config.yaml
head_dim: 64
norm: "rmsnorm"
rope_fraction: 1.0
init_std_qkv: 0.0468
init_std_down: 0.00325
lr: 0.00192
grad_clip: 2.0
decay_fraction: 0.672
seq_len: 128
steps: 4897
MLP neurons of a small language model. Each row is named by its layer, matrix (up: input weights) and neuron, and shows model dimensions 64-159. Each number is 128 + 32 x the weight over its row's rms, rounded and kept within 0 to 255. Numbers have three digits each.
After each neuron's rows, "fires after" lists the tokens most often just before its 100 highest values on Wikipedia text that the model never trained on.

L17.up473:103107172104142178147092121059096121120111165104106083122137100168114136153138139143157136130120151141119114186159078150150151124073116051114141114104175109144148173158125168186091100146135092103199169091177075128131100108079088078200118045101112110125190125096144144090161132146173138123
fires after: " ", " 2", " $", " of", " 1"

L10.up593:155083177200119219158130114143131144131105106039160122101154114166140069137181109168135091118112113165114125130137082200172098090086097081090149118132131107144085109151162148075122077159174123078144033123142132139129141132115074071146135158065164159076106104103163131120143145088137149127
fires after: "s", " st", "it", " he", " Re", " St"

L4.up559:114077184190155138131083159165122102137157109149093097104155141124156114126102113111129146121127143168192120100122109099145183112118068104146099174140214096153125096136097104109107169187163119141144123181066114091130118164127146136164116197173176148074136101093124137141142120136077126170
fires after: "ro", " Go", "go", "ni", "hi", "o"

L4.up475:109149104153141112109187117162079094122113149213135126097142126135205130132108128148147076121174108149136177112111125168135130195122148124138122161133165138186097185091145107181125136136144116094161110094114174177124146123096025104159216161044110092118110134118132109091151170132136118074
fires after: "ri", "ra", " a", " His", "ol", " Vi"

L10.up241:151087114089147127180127075127119089121130144154126118142145133079137100168101201164092120160161062135086104096075190124192192169071084062171118171136132080139170141097096150161167126116115082158122080164122132130147139115132117123191141141100161093135189162037105105092159138105111158095
fires after: "en", "g", "k", "n", "ad"

L4.up649:115051148102094234154099096157152133121123103126116160116147082146088134164124143126140114156159114142178130138129151178125083125126106126106185084106123119107133150059113145133095102133130112131143136150134128093140116128060099099112182152037161122128163086084094155196146178061103075132
fires after: "u", "it", "F", "f", " F", "s"

L12.up237:094084154152118098095128089162133118116066150136102131147117080055158069139112173112139121125155138140106063112117197127163146080134131105194138108115167157122144136094123165187157153181200085148136110105132106133152137074127063173198055107141219111146145149125197165123160091154133180121
fires after: "k", " Po", "th", "t", "g", " h"

L16.up413:147054141200064177109123151126194078109164099116111106119157129144168101074094113150172084114147147143132110120171126096138166152107163129128137112111157121099195141144184135131092168107119096137165162142130109150118153080135111125156143132149174122118161111093112198105168090117075163117
fires after: "==", " ==", "\n", "===", " "

L4.up185:191160167058096151147165098070153095111124206194209158127161121101134135090104180149150148123081142133091118098142153133064112199120121127048097153096132154169162061129186162160071062131153161143154145091161116119073145102069118042154088136133178125151116121162091168083078139114129089119
fires after: "ba", " F", "f", "ut", " f", " the"

L4.up11:145144146134146079171143204057026147069118080152116134155154127159140137161087123155197147106156128149149099128126182100113089121133156093143145127119160101171149128064146104089107133115126110110154109133091073141139133188122101106132133155154177154132118099075158156129185164145127190073
fires after: "o", " W", "ri", "co", "om", "W"

L20.up277:153127095144150110102140127080156132123133142150135155165196126176213147080095099157142116167145097106129075139152166124111084102100159132132106157073122117149167109162163117107099138087079036095180125156180034130093093159112143104132132185124137181130114123167099167105110078097128122086
fires after: "\n", "з"

L5.up700:103120159119155109135126079143129119167154133130079171128117107115133118083069092170120199114101107166106109095105133123089095138077151107176125146115090088137127161063149108171119100177087121162138126089078058114123118150071116106085117144120134178143118127167105156101093125100153116070
fires after: "ie", "ur", "i", "al", "el"

L16.up714:159159151138118109096160116148119111120156105137144107122194097142126101150108168116152125143122113158163143164124134145161142173055154104145153157143136107137116179114144105080062150086151070166173137130117104113084174094114086092154133166090099080145166117130105070082120113089073153116
fires after: " ", " in", " of", "\n", " In"

L4.up269:092072117120154174112119153166135122145129171114129145120103105126125108099174094135163088192119192128138107190100175146102093158031133070085169103097092114147130135055158116191179142090118074144140105142132108113179095163103144109094164141038105163187207105162193142134132047117065098096
fires after: " F", "F", "er", " S", " You"

L12.up485:108131134185108185107146091150127137112148135160110128116117171129184111106094139191114118165165136161125103120200181134169123145142141074192138128112147095133110168081161129100063102124158055093145088082090010131085188096119157099163140202097191106095191130134122161115164079112119121049
fires after: " =", "\n"

L10.up718:118086091112147151126108102084135046158129083187155128123136081167089118185143126131119183182155132121116160067068219152100159122089148093098141122129137146103134170068109212200111141082131084127109145155085089132174153110073131103096167156116121165128150173097125176100115155083130124117
fires after: "al", " An", "l", "or", " Ma"

L5.up265:134142200140083119124120160113138091139142130157191110189173160149155159166105149141096110154138128152095155170120121146127071141107132136135151107097154137231161158072096155177125108044129128113112130105124121136123107084111070138117140107174102114151120121047092096112136111044109129132
fires after: " St", " Qu", " In", " We", "r"

L8.up194:138209105111168136126104136192174134115104144054131054146133122085170172088130128185134139146120162139110180172130136126112130104067158114096165221104190150082089108137134129097136096150121108096148147121152165150155129120077132114160073062074100119175148116081197177122169092137137124172
fires after: " did", "c", " c", "ce", "er", "t"

L20.up449:116116176150146148110120149110094102084071152152178097109095125119130090155139139122113161141122146101136172146085128125136109191106112143149143121107137153144107125054144154194124090134122091113211126152134096081180091101129152136154136071155122130180164155078097169103165116154183144159
fires after: " ", " in", " O", " of", " during", " on"

L4.up314:132080133099157127164143066192156108114137118096125121166152089147115130153168091116062173165130167144139091160100129119111088170079118124123107180159097137159102152073130138167089126076128164111131159154097093164133121081085161105165129116137069205141117162132124152183133117153109162088
fires after: "d", "ur", "-", "l", "al", "an"

L23.up282:123116172123161153110171093177179094123152104131137108126093092189150135077081121078199090182133129176123121109147135127146143133120149055128140132067171150143128092113106123108092105117112132126138081097096118161117241103114142101141070170162116124197149112116132148099133081093093110128
fires after: " ", "\n", "g", "gu", "-"